MLP neurons of a small language model. Each row is named by its layer, matrix (gate and up: input weights; down: output weights) and neuron, and shows model dimensions 48-143. Each number is 500 + 25 x the weight over its row's rms, rounded and kept within 0 to 999. Numbers have three digits each. A neuron's up and down rows have the sign that makes its largest values positive.
After each neuron's rows, "fires after" lists the tokens most often just before its 100 highest values on Wikipedia text that the model never trained on.

L9.gate560:511466528517540548454507516483449504482513528500553526514465509484503499520489430499527517480502521468480477465498522541500519482465507521503501491467500468534504513523484511494539503490493462511515490482484499529503494547497506502493474496517499472512510533507475475498533494505531515520
L9.up560:514475515523510518524495521535495503494529487517497546449496487463507539524474490531414542530492539473504522470494512465504541491511499465471489500428503517493547510513493539499514502511485500481509495516506484553475475488502526520478525487505476496466500507495492499468526500527540497525
L9.down560:515546516541524515511492499523482508477498503450489517440486479496492465544488445456506544517486518460461497503518483536527505495497488514517525481526521489551505502497491514511491478520524460439508532492467509503508534501485526467565496526501443488484541472495478449504498485504476511486
fires after: " ", "|", "–", "\n", "14", "9"

L9.gate519:482513528507527500508518538470501487505483561511484461539484481496496527501500506460500508547533505534498514450530530517499516494449508506504492515509496495533498513494501514510510499506480490531506475478531470527471486507493558524503509447509515479532486492494517467518504483501478483474
L9.up519:471503508514538512501513547489502492535513546507526504517510508513543494519466520488503514531510509533490487501514527486462512542473498519520497483409511501499487510492521528528453523540456476562494523474539488515482489470476533529522499483509508504521487503480535480489468477483492492497
L9.down519:532519514543506500498483490508529386512474458516509477483488487514501508458490528494481512521501510483468543503520508476509554518487527485517489513512479439492488497469509496487513505554474474502493525508508457501490489510496487511509509521510481522469532515480513484491492515470507470519
fires after: "19", "18", "20", "–", "-", "17"

L6.gate137:481498514511500504526525508461479470466516486519493525529519492489509531508463483451498486528507465493501490484549513523530543467449468529476528525451515533521543532524503459520466492527519465508506521537513443485508476526479466478476501485487465494524498494543492506475542498472500496484
L6.up137:519489495491496454487532484483548487534496478475486463512537458491466509514453501517461477500493498469518535515501439516517537487496546416484492476486481480488502515476489564491477502516494473485497488485489493486495490510506504524500532528471522494522503510508500504507491531467465470541
L6.down137:539492466460493523469461511461550424487464512500500487542486507481455525488530499506489547490492522514506533526503504467534473493512475511507472460510506493445496501506471461485501495501533514452506485479442503540464548497497505484500539510476480482470467495506527507453477541490482517488
fires after: "P", "p", " p", " prop", "ort"

L2.gate133:475528483512547514492514528515520478488484515527477493511483489503463510497500502504553493568517534551489494459463492461531529521469548528482512470517492482476511502464523497474519526482544506509492508466511461509487497485519560502520468501492543507467489489488516452530469471481471483536
L2.up133:499534469494522541493502495504525470510517530547475490489478500451493490502481515541566492533519499535507513495424500461497509506488576502468530438480473486480517512445484499513543519474497473504493522472491481481510473508523531500487476522516507527487491464460493460518468510464493490509
L2.down133:552512450498500547512523469508524404525513511529499493460446501479494503514496540497510506516495495532505499544460493481491491508492533515438466494517488505473497502488503477490530569526471462491525537502507469471501487484508493479484481547503513535512542475490476477539490479534509526557
fires after: ",", " in", " of", " the", " |", " to"

L9.gate570:536513563468497508515486536472485514499529469507537527479450492532511500508536474531518476501501535503426518455486497539527513513498490540490519495536533424483525490485490481503505508484482500480495457482508485519491484469540498466502500485502494471554515517474461522482498465498508496509
L9.up570:476471489496517549507476511486474456465511525499486498488444487546494510467468498511502509490460510471506490508524511521470480481502461525495480477531463550451489492491490523464517485411511481489518466488507541475507501465495523545539495515511494533481551550565510512487509491514449515489
L9.down570:488528493519503498485480514536507588518549522477517507534511482494468485471499485446530515529518513480420525501512471497534487465506499507479483488524468490483536486458480514499514478521485494496510509467548534545479510509541507490495493478506503497497486497470511500505469497499484518498
fires after: "\n", ")\n", "-"

L9.gate202:499518552521488515540511525479474506502494494509524544479465507495486488509509474493500520523534536516508525475501546481460486480524484490509531462530481490515494527490475516493549490520458550490510499535494487538498520504535513477511476509494536519509482492494487497452506498451506511499
L9.up202:511434516490527506498543485520493502509471497487501537489499526547513487501503509498509462508536520466520515489564514468530525534541488485532492484519504501505497487504524439487519486522478523495481549515477460511466455486487467470485500483439491506476502498499476497482563504487520495522
L9.down202:497443521484499495487501487514477453520492499475516505432495517522495511485503503502491508505508527499489512505530471456512503515512490496521481478452500522482488454456483486505503504546467532465473534491473444442524500509499470482475483493485458520491514514505514500514535468457504515497
fires after: "20", "19", "–", " the", "|"

L2.gate360:445457452492553482504522465485472499500473493482470524469486538509515553495468498514502457483489551524501516479485513511506492508501505494526500505491472542518579532473475544487469531481489502537494486515530474475539515498517513538523483474512485475500537449524489522559488542513489500550
L2.up360:448480487509545472493515505454475529469485479494500506490474517505527541550468476533515470475487537505496525462477538514495462496478487491499498483480475553529530499497473553480477519437503496523511494511547484498515552512529498535505472460514489449528550462526486499533501523513490460519
L2.down360:445478452468516479514527495494499371498489474501471533470487507511509512485481516493500452492483503494557521478485493488482528490475536492487510495504493509502586520455484503455487498493458485514457516484508503512509522486495490493487500478483514489520488508485536516516468518507495499515
fires after: ".", ".\n\n", " Des", ","

L9.gate511:523454525529500501468469483459514488533467564568536509547493488475479541510533496477490532489507452507514509475478524522551522475473487445471499524509506452508498530508449519473483502504533547490536495439514539500476454515484521504522501490450518497527566518523497482483505485515492545471
L9.up511:500510488495497501479520483479494504521471494509499528506535531492550503472521467457428520471457496526511558515509506480450513511499508505516540490467500517523486519485493510525528496475488472492511529537445513535483475497500524528548520498520491476503479490532490466538472466518546458509
L9.down511:477497549549479478477493495452490514515492490513475516487557459503507482534499534458505527508521508454512473487492469491558504444519438518515509493515504480482462486522498497524505540520511481459522487520540496499492473494445518514521509433528485495478510492476439494499523511515523465483
fires after: " ", " (", "-", "–", " st", " St"

L5.gate126:479450454472539500493502531480508486484488491516499485505448500512485483530525479474467501473509502497539516510492454477503459480494522464520533528510479487481465486512483445494523515504551509528471478492519477544497529489528499478471502492511535511488525536477533464542482525553485459539
L5.up126:503488526475490483516413549513506547473535529459504517531493499493506438543466510514502490489527502490508487489488487495455498464524473508504508500506475518490535549490500505536510480507539507546525438492499494558514482519497476514506531475501525487482496526532497514524511477508492518511
L5.down126:503453480522508515483514514486533453522488527484483473507512496546484478499486533504520475461513526514500477454497512450522521520495490478517532495510528482509462494476511503464524519509490539519516479489460502526470526498498505495475494458463523478504511478507566465505476489463480472543
fires after: "ro", " comp", "atin"

L5.gate310:499467460488503506516532494498520506557483525495511510505541526459532509482482546490497542527518503465522510504548528483531500539555510495489496521524479515500490476490550476507478517535509461539478521464489457477479494479500509527497445527463493502493536473468530473483469465534490499499
L5.up310:468526505473470518505511527484511476498489527532503483487493513453503506506509503475546532530535484521485460467505544522517506505515487496532474539494487466513501539503492507484521444515527515539529506486457470513439497537524491488517459541521520510514523490449502501469523477480502497461
L5.down310:507488483493535475497526492525531591522490467488499487535557463516491520466498561496471515498447508511534528514514489495491485506547543504509467512530540519487502471506530469454491507539511493505478519513503505467513502473490498501502517510510441479484463513452514510493480517542490514505
fires after: "20", ".", "19", " +", " |", " −"

L6.gate96:481456519503520548461504487529501510488482505526500485495514497537515523489521515508514522517497512463479543499529527496477512497466473487538471485557482525507474545481489505510466503500474516494485505525487520546474486479484467480533482501494517489531513468489476505496473481458529463512
L6.up96:519530485520496507518464503518482525465472492507519482503472492533519434534544532498469520487500474467517516454510546483504477499503504560528509480493568494501465511473481482520521495504535511429478507508512497465527512504471519485494469528479568474458534497475491483508491510478541501523
L6.down96:534492490484493542541480521547513426512457462544483525469479468509508484523554475506532456535490497495457519489484541500487496455469493535521448532481484506532531512517467511503500483524504491496479529504500526567519529522496480489500450520503495480503465477485504513558527493495516523502
fires after: " A", " Team", " U", " chron", " C", " a"

L4.gate540:469514489491512469476546534519474492498504542505498472491535496480508494444499516459507504470483467453509503439485490510504478481495489509529523467489500479480472547482504480490506472486512496493495440549491498491521520496494492527497442520555527462494491530511548491446516483462512472440
L4.up540:488548518478586529512489497494485473472487512468512529464521545519512473523499502493491508510473513505514511515446529470469464473486493507462517502511509510501514490491490485487501520490454468528499479521512490525463488495492483468548492460477468493499513535506499500568482480539471490517
L4.down540:448501482526484450516549474471509525486514478551523501511478478509504499500499505479512540492503506533465510446502465504551512517466495495539502530481477527521469503494465475484510549517533554508485506537526510523489486499486510521480508569528479481484510480516513511499525513511528468482
fires after: " |", " ", "irmed", "1"

L4.gate266:456514514476526464492504515472508513485526497527542466487494434550486508490495508495492535510461506543549478533483480435510526552465519470519515483534498467474509519537475523471552481547503534514519553519513517513514477536541473480437511528515479485512446493483494488499493504508480468542
L4.up266:511476535473504467495517491439501474516480503491536508533535494485524476466499471418501528487495459490463510528510533487529531478510509477495514509491522461504540508496525459486514465447525503497539527518505511451482545469510460496489502483540522486500517520486489463503502403467494453489
L4.down266:463524499518527489485463489555501571477507548491524499507518487540511497529479535532505511479516505491497455475504476517465484451497494460465469503508495501503474496502510490518555514452486544498467505539450469527504506503461567502531519489499532510508467523492514468496508514463504553505
fires after: "6", "c", "8", " C", "9"

L5.gate70:451486496479512545479511476440492490503470496519515557500468493481479516514461464484497478486538524473502502518501504503483498502497510489475510520506524478512532520501509544481501504504515495510498492540486506518490496473496513529494472514500502478514500461497494497518508493541496509496
L5.up70:494516514511467464479499486461467501454511481466516502523465507498520450471420512528473508520479514478492481492465527497516464484481528515504537454472495521516480516537497545538480501485537500513508466517530495503475466465575510509496423453551477492501548479527493484517526518510492488492
L5.down70:471481496533548490494514494469491388500473532529482531496457489499517510500510510487509480478508450449552535474457530474486524507546481510473499491472479505510554504485530522494505535509456514475527501489520494496494517506519493538457487491479476496499519486484508467514513528485478495497
fires after: ".", ",", " and"

L6.gate542:504524498496492524563458468507481482476571496471505518497487511528463469564487474495545551518492521530507477506460544523482513503476478514500531442491474459517499491528468490533491437462510468497465491470528514480484482512496539532513515488467517437538480478484467496508460481454473488515
L6.up542:534491529505519507541492487519486462556529486490497523482516536507473487523512465494528521549453529527529485514490493555474533496454503532488510475464502459483532493476479502472474461482509460506461485475527466488499450459508501515494495456512507462512470524499478500511493487509508503500
L6.down542:496506517496521508500510498510518363533546531522510560507508522521474539505514499462500483518495521477507496528531494503503515458484501475547478513460477496481495466467540502515483521507500461483487475518488489468481468477461460521512505492502488491543556518488473504486496485503497499476
fires after: " |\n", "\n", ")\n", ".\n"

L10.gate122:497474543536479513550527469501513511495539487522453511494497475507500456494455492487483490498495527495460495490456531511545538538514484514532480521521496490499504486487489525548474508519523510460482492502514486484517471522496488521508492498461515495549540505485498532514554528477497447538
L10.up122:527497527534497534492494495543553525508518494454472533502474545446471523491536490507466484492518496475499528508524503461531478484522537528478526489506482497518507510486507483531533482532539549486487517457477457477475479535524504446500499496473513468509524512505515497527519489513423518525
L10.down122:501499443474514495528492491499459479549473466464499491538499482481509494558506461442522533551484495495490479493467459502478531511466479530494526536501498497529511476527477534467508476511471474509497503507492509519540496526493527512509538516491470532506481521536514502518454484498493518481
fires after: "20", " Goals", "1", " P", " |"

L5.gate239:515511542460506509481506519469479495494481518460499511504478489455489521471503447480518482505503482494479434502487492526511481488468514505520506521486463448471510552494519479500484495527511496486523509506558543490489456502502483532508476497523482500509462549519494439483523528445518509513
L5.up239:522502474428472469462515504505503496493530512503471451540512547504529498518528479469511521479427534490491504477544498531495532480462490531479502497490449497502506506448493470518502515440502487526483478483490507503520510511486482559415513522536497515517496499517514513522474528553529535489
L5.down239:452464540467537509465512482526496561481556498483561498484500484526470486493530502502504483483493462512479481494494481459523487509491467526480517527498495515479491513473447488446487483481486518455501484479506511544497497494497473478531506458487493508481479490525441543502503476443453517483
fires after: " ", "26", "91", "6", "39"

L9.gate413:470493501504464492480519541521504520456538501485522501480493459538482520547549506454439499528515463498478502448504476517489546473510473513493486492508490533468508517551476503562485494504511521481502532457510449486489471511532462470535503493492483491510523460504510482503517513511473466539
L9.up413:519519494520514518538481541474524492476518536498502469479528492522466513503486506520484510475560485497530519515486510504502458453474544486460549497539451513537484547537450513512493520499490489443510481456501551464547487511500495486515550518528497466481525476490512518514529510524501450494
L9.down413:490462501499491514502449505540483505508500506525537479471470486508491478450510557499473497511483500512505540526466538495511518519491456533478484472464539503474498476475528517499509545485548511516500497508511487503533533480466496526500492508523527496533507494506506498501527547514538494570
fires after: " P", " p", " R", "2", "p", " fl"

L9.gate571:448472479507503531515497497503523500508470501493548478432510492456476521527509528473437509469518511489521482498487488457570502466513542461515512484517503493497459514495506520515527456500501502518559493463476510497506485515510499486530504521526499514465516559492463481514470507501463471541
L9.up571:501501535520506463515465470487508497518451529435518522469526476532538536520529487485533532523486471503492511502521490503516492532556517508486516484496530454471504493548506423498488466511522512489491476493527498478465515486533518509513471506444447510472488488507505521559525533530523489503
L9.down571:505529531503506507519489475521473475509478435527485483510561537482522481489535506475486517468486498466512511526533508502471483520542504486502496507513494527522471496482541487531542520464522537522511528504484441500477487512484504467530492483477532559484487479511513524495497537529479456497
fires after: " ", "20", " stream", " CD", " down", ":"

L10.gate113:487492524509510511482523493502516514480499485490482500494470501530517473509508529500513489500506469482491481490505493561453519530512524537539499494554483529520484479521484514496489512472531522500508467511501529497508526503494514462509523466503483522432492526476529536508497521511500472466
L10.up113:484525475447480477540484496497529491472521484477503487564477514487477481489508500500501506531497493451496516501456462527476439479480487480511517485527464473502494467457477497503470485515522519493507495503494465477525468499495513494495464501467534505488470508502479538501508488476466501494
L10.down113:505499507507517482466504479527493530485500488504456504495561520494507516516505556474516502481549508468504491488524477476470555496524526504475536533511522498484516540497501471494503497518495473481545490510529522536507493522493511463539519487523471491458482512500534494477492534526476460485
fires after: " |", " on", ":", "On", "born", " –"

L10.gate337:476511519490527470458507479495506528430461502474490484504502462505497470470470495525486524533495461552486529508517506522482437508503546476549496503473487453489479461533478536499501529482507550466518481490507572453505531515489550451474501548481485512501498508492547505495489456468521490473
L10.up337:483492467535508478494546511536457519495494475484501492515472493488574541528454522482511454530527510504482511520495531516537480538470480472515472500481507488496501485505477535513489535491444525496504469489558499516506521501512545489474516531541491458508495486551485541495465487485530474454
L10.down337:531506499513472521531494501512489515475526508480514523487496476485507469444517527495500516468514483500505490513511507498488502495462511507489508480517518501437483498500494481504457524517514491440519508475513520444545468498487537497501505491571523524522510474524490475449481486491468499483
fires after: " W", " H", " G", " S", " K", " V"

L4.gate392:503492538482496505534528483475515491462511510510507487482518513488493508517554480477513506507546507515493470529474487508513478507472522495521529501516459508537503509506497475489530522493523525492515450453492512513470516538518504516474511538489517511497495483463498478491529462495488461495
L4.up392:469542479508528513513513544493503516498448468500510526524480512513446468505509497508519472553493470518530500490528453506485475509465515521501495505547487486504528503539511488511500477457534548524505519488495487542468490488479487489513470525502531503473529505554534463440523540485501506514
L4.down392:563491496460489484483438509448520456472497475513546520518520544488465468452540484511490531519496526484484511464464488499498514526522479481448553478495524453513479452493508454435524510482468531511482509477489486479458523483516456520488507528473476497489510455477522509512504494498483544501
fires after: "ro", " L", "L", "E"

L9.gate410:470487504449500551506481550482494518472522512520508501502473549492503509531482457505547521532491502468509484485531505518449483514490522458533504464505519517477522515516508553501516504485528520421495496485497535485513488479459487520507528477551490534524519481452487484496484501521509540467
L9.up410:446518468479512512507485491472448513532460510503472466503520497509493462488502480514522517508473479484512517467495521508498515474485520476532499472496449518446497548490524492506552524503515526467485475533536550495487483499450466559534522524496505502448522435518489502505518546519500515491
L9.down410:479503523502491503525462504504543511475463501545506498496444482479487529499504500515511498494499497517481527525448490472523497466468521534516497485519503518504487507474476481477530499476527512515513515487507509517471505504554522504490525518478460495544492533474515477516486491507459509493
fires after: " ", " (", "|", " |", "\n", "–"

L6.gate269:529510464483516487487529502479490488491488464535460508526505474439496477500462465476480500514473467504513509507471538502502512483468519499502547538466479447518514482503498505481518449493512473515474503479536462499498498476509483527527470496489528505542545476453476531477483479455493475424
L6.up269:508518513492507466529504454497531510474519453505525485508516513497518513536461506486444493475457487481487495514526530516482512474523529489440557495494461513524515492523521498496517492500477454506495498490494520491536485514475529528532514506508532495531500533524485528507536520482500495479
L6.down269:500508500509470486477541509534494423516495513485517462509514515473549493473501471485510503499509487517529500456501486502522480492523471481522458531516474492542496527528469500513540578500489504504519463502481537558500535500526472518548518542478496518496502494496513516487508497470519475496
fires after: "B", "b", "P", " B", "1"

L2.gate144:488492527480489509515452477505444535495496459503494465526432475482439510473474468495523496501509517508452463447487494545472481452508494492510531489476469509553487524509487501495526495483492518474508512501493475510503486511486473527464467489540460485567506502550521534484501513461510519478
L2.up144:478478499490484510500453467519438518504506472489471483532455505516481496514498471496521499517493557513463475483484497534452512490524488535473522511458500508535522549497510496483514506447476486502453503534513482498504492514463513538518446510547474497514487503547537550489492472481513558476
L2.down144:490468495522491499504476498518509534523523540516502516486487526532488494548502521555490515490490514503511493506476508520493508553542474516467508512503507511517520530520474466501483511490476531497480496503544522505501514507477539523515502503497515491470478478519517513510514453508522567477
fires after: " "

L6.gate163:431532492498551473520494530531466518536526563516521524490496512441484455458521461504500465492511438520499481478497502503484450487516472518462499496518512490500502540534455530513513491477458503498484444512490473516501492515496550496509503471523539497430529497502517507515454513523534529487
L6.up163:543472505497540512516508483518486475521451522497487512527487580491482506530507472506529500503514522517498532523469507490452501500483480496460522505484531488513505492496512535538517521478525493466502480495516537486501492460502479506528492479520522460490503485464466500482552488540520514497
L6.down163:502509500461459498482529460480554548458529463502476492513506491510542527534451515515477493515521470543442488433483516478490532482474483480532499518495451530471500465575515550517504485528525533529515503490487500457522451526507494477501492495527490482481503520477477508470506517460497523489
fires after: " ", " |", " ("

L9.gate448:510489536506550520526510512496493515497487469496509551490503509468488492514554471487488514480536445521495443497521511502547512535511474472497530514492478511552501537498494478510516489506523528485480494481541464499504515507521514492532478519510560494447465541476478492499450511470554510472
L9.up448:509494532512525492549546458487513499555484475460531506537510462555488525527490537471498515513555480547495518475523488470534498494461483524455472469446480511516518500490490510467495460488482496521492510480468462543465503464522511484480485506496503512474502494502530485486515497516511525509
L9.down448:506522514489490527496503494459525515505518501498466496499497503508532504467537511508511466507444512469505477456514470541521449536443481521482512447522506505562479514454525554485486538522531524518459523513498476524485489552477483497471559530537547529484478503540509473502534485486502542495
fires after: "20", " |\n", "19", " ", "|"

L9.gate556:494509561477491466500459503512499542501522519521512486489470504495503493526518491480497481551500541486454490474463454529544524519456450556505471522466491470531486445485493499468493455480517535520491511501502439530452519500503486506496472489533547517506469534499519499489494517487526514515
L9.up556:504504509532469511501460506502510483496547517529446470516506460495508490516507486493486515530454485495503483544523520508503514549480447479492513452457503488480490473501496530520517527469497500493476463540542486532506517515488488537462507483546514459472567546543542457499493520495512515498
L9.down556:535498518509509514484502511522526519475470514495539490458498484448535531508465477534505512479550503440443502493528475479513495478502524502466507492517477490542513518531462508524493480481503508484505487493494528510465502485506473498474459497460473479508519512504513505471480497513462509502
fires after: " ", " (", "\n", " ISBN"

L2.gate26:491559475490511486483492445526443501499546530445518488516504513548468491510448481500501495519500520532512522473455494497525506559526539533445506478458464495514499444511503520524487510509521476461473463515512513517515469506506524522484488484498488501510540525523466522509501505508498522487
L2.up26:479504531502543516503544517490490469501492502500529522490517528500470520522491515510503497512481542518499533548453531487467452530511472516482476491519479526513511472536483529518499508506519458517477457450535471506475471514497574536498470540504522518514535470491543494499507493529502506489
L2.down26:506490533477516448469517505493504372494473493497483531473491488483504503506505524488517452521478478498472524558537485501496449476517509529503507496532488510507504494495491511502545510497512496516497493516511471487475498504500520483444511482469529522528511512472533478512491491491503476526
fires after: ".", ",", " Des"

L4.gate575:521522496510529502517481496461469502506505513503501512470463510472459485510483486490499473502520461498502516513494491458559503456485485473515514524501519514505514511488469506484511483530549507480493510438496476518448465498524501489489461503496557530510528515456498463502525483524481501516
L4.up575:511516531477506465514511504537481518497493503494484527492521472524537503485515483521507533514495514525493500498497492546509524485496547479481484526481521526454486530464544480527495481462492461509505511528492482502502509481543494512477468480528460531474468550540501505505482529505518526492
L4.down575:472522495513466525526522500524520556482534502473469480539503502513514520552496509474511491514483487493515475481466557473517521485483516467494454467493446489502516516520521504529461489500493492493492517503507471530470461493481474465509515470473541495452441531503497487512505490488509505508
fires after: "==", "===", "ro", " Gr", " ac"

L4.gate433:495482494508515505509478451492484483469517508495560488510492492513465490541466529471514545511495453511472471518512491520464530486484550505485521438490515502518485507477497506536504478507486493507469510516497524486529438466518477501511464489499519501470478499471488501491508518480499425503
L4.up433:526488474497503495427520475495471510538477457485497529497505502543477446495448474462490472502467476485459463507487511480489502437502554483508565468527511511463462514515490507458487500537510507505488508523507509507508507468526488506494538485462490512529513520478491461507511510474471428501
L4.down433:501522512513463487543495530471507500439494501511483509499482493467518549479476534521533480487574494502519515482541466508502477481511477491526447554447483511515537515522496553547490491490469508533514479520488507515489488542508502478502508522567468511505503463515498494470485480519537518467
fires after: " P", "c", " C", "%", "D"

L6.gate68:467501478512528524468498453498505514482493502546483541516501518533476458498494511481480452511522507466462538477501496519507525487516482529478504535524508503487489483532484521491445487442489475475460467494481484474529505498525495444516520472481503496515524535475493539486545496454456471497
L6.up68:525495478512516495480501475481537508474462476525466490474502459543477484509498486518535469531494506450497498524515534529488500464493497510467540537504457478497468479483477500505448472469524452468519468491504521492535496516491496458478513465492554527481485528481528498487533491506460502529
L6.down68:541454442544523521478480497546496426515498511504478492459456475524476456510523505552499489520474458511522511505502506490495508499528565546468500480484495469499486497487452475494462516504524433513488446500543502473503493518507490493487450503483496518487517513476505479473492493523481455527
fires after: " in", " on", " |", " On", "In", " In"

L2.gate274:494545484490427487499508509508493505524471488514520458502518496467515472494498513483489506512528471485475506503517511482550513443488472512461527522523458537504521505502479510543466505464503492513478479491481536503474539515517532487561494534537508480529567494497488488508489461515464495537
L2.up274:492546480471476547483508509515530491503521506499480498508500518497540462506532510512492517457475513509537517518521452463504512503517497470446512498528519548516495453495510535552515538493503489501457470465482489531509473476519489458519514502484513522536507482519535552509490541531509500487
L2.down274:456508480493466517454502518497558452502508515498502503480537527477524481520485478544550522504504498456503509499487462508521545550491499512492504502524512518485511448454529499547497529522502495498503480466478471508463510470502458518528548500498493520500479494509511553453509510491517519504
fires after: " |", " U", "}", " the", "ary"

L2.gate478:505470527507486540515474492474493518554521485509510545504470529498466533552536480497494499530493563475475515464473511514507503502528490500510527489539497467491498521541536518498443480520499509519468509518527493512488506496476479489479498496500527472508512521530485554470467489458511506485
L2.up478:496488502518491452504520542490527511503491501490480442508511484464557484505514510547508483511505464513495490536531511499463512544462513507512489534471539467521511511473511502478521513477468488511508506497524522497492510572537555481531505513507480537489459475439498462486483515461526462503
L2.down478:528483457471471514526520491491502544495471502525454494490550511504476476543489501480493517472509521518488514509525494494471498526505496511519517502517538493513524483532555517508531512512464504523508488517568508526520455525478497476534532515500427504519473487447502500518501492512507424493
fires after: "19", "20"

L9.gate126:485529512532543508492497484520482521471482518527524516528484491488522560451488467471501506527497469522495529498499527513476419480528456481495541475521488484510472492507515513470528482511536500506504499472566535511501495512535504490550503517544506512502539486488478562504505508493449476473
L9.up126:468502495505502515505490511489497502481532519541539487497532468470503481545450496525485500495483482531501489487484508523494534514533479481525512495515453526484500437508499507516526538500481513441484547486502494496507504534459518467530536522521527513537512518494502483515522491478481496519
L9.down126:483513520519487524484500481498492480528495502531532470488549490466501482506526515506467521481494472521480477522471508514498508501500540510521534520510452463514551511479413456512468497521534527480508481461530506478495512484497508507462503493524491507474490522526533492492421521489505500491
fires after: " B", " V", " Br", " L", " G", " Ben"

L2.gate268:479462471540523480552515511519504458531512509494490488483521480507480481470509488474463527509506546509481508522526527479556534505477478521497440469493553449509470488471496511519470452521504495529502552490512497518483491517547500474519501492511500513506540556470549493486504530467488480519
L2.up268:435493493517497524574479493474507476496510533534496492535510534475497515522505500503495518514506525528491501525513578515560509515465455491506501514509445463541465502501436526536506498500484536472519535491486541551491495525485509489485513481482483482510523527493511524503470494535504510503
L2.down268:543499479481532501491549533538471521541474481461470481491533497483490515503508473479506497488542492462446513505486467446475503486503526515502485492507591467462536499502514505471486475547540471566502523457488481429513507483530508470480470502549505517510517496472534498492534507468473498500
fires after: "20", "19"

L5.gate185:492494464521506536505487526502538515458493523521477511496495511466462510515533489485520513482482439473479516505501501523513484530491520517526501507498516479491503530488540477553489501504530541476492454505489502489502497476507529498453459482490486510509567545510502514497478530509548503495
L5.up185:450471514488488471518564491484565504502499508508492481470513494513471559494534492500478517500544473464473502493488445474497492464539494563513497463456506541513509514494489540498507490490496486499482477495535460494482527514488532456509472480517517483528495504460509522459515486488508485517
L5.down185:500499488526475534458452484515481517523462500518560498471500486534497553488536495507523471540514515492500481522527486495464462493557472445487508476471504488511439447474532508480489531462462474518493498484472459520508467472544473474476498488476510487547495485492492485515501494467525505531
fires after: " in", "In", " ", "19", " In"

L2.gate527:470492519488513578500513475473507518527495505469509556483500529517475542509494498529467479500536542473558488475472512493490472489515524481498500493460469502528524510508514520528471445571499494504515486511450498526504456534494502534448478447513505481478490457498487525503490450515521499492
L2.up527:466473525509489529486514462509515514508515518469496571534504516534455513487488515490451489521508555475522499477482495479503468506493505516470490523475489509525542461506488508487427466524462481497495504515465502500513492493500504530486472447511509492506498489521511509496507451521511503494
L2.down527:459507505520528487486575489517527400565519544494486541475488469489501524498504526473474496482506501498562486499475499499506502486514510527446485517494506476508560468518492503501456497533493510510479550511478508530492517509502536501459496453476511529486472498485536493481503490492464496515
fires after: ".\n\n", " Released", "==\n"

L10.gate26:531457521487483480521460476464475492519505493518540491473485489467476505486542478474479522477556521504509499501488485484457496504534470480495524510506475500522515492508462494491517513484501486481543507553523486562529474523503508500460527540507551466486502505472478522463521478501531461508
L10.up26:553471506503547513517490463522462490511509510479476507498514538518544492493511505464465474514552516521506486525522454442488491491523502518485511532467483509490519494475465440488520489505476489524509501516491477510538530458488465507450551538452560480506530508496494495476516500530544510501
L10.down26:531515442515462479484487483516488463508464467518488507489511506521529497479480510535513527514512491491500479497495463501562543420464475491520494494537526508488494480509533466512497485530470498541503490514503513453490520474458505440512515496500492517531501496549480540519490478512484532500
fires after: " ", "–", "|", "09", "89"

L9.gate151:517504517505488499534467515495498488509542535494558489515512512494468483522527482480511455517508523503498467460476443516497530508447506516497506458495470496545492510479498471500486479524486543434503480520509484484477541519473526480536505531507543450508503469513523504509518475493503480516
L9.up151:490456521486496509478504479551511490469524482521517504509490510496502504468493464550456528491525489528519509515533542517481507495479487522461539516500438504460509495497497483478535533474506498461453450494508544536482488498480514517521504498473472516474524515519462466530514525489457501497
L9.down151:515509522489522509509461495525514521490516526576506508506472460488477528477482472444504476554492502469483469526541489491506551518504493498515492478504491498500490510453520485484484499507558484552567504467500463495462478502520509462466497544531501487484503501461506464512541449505495498558
fires after: "\n", ")\n", ";\n"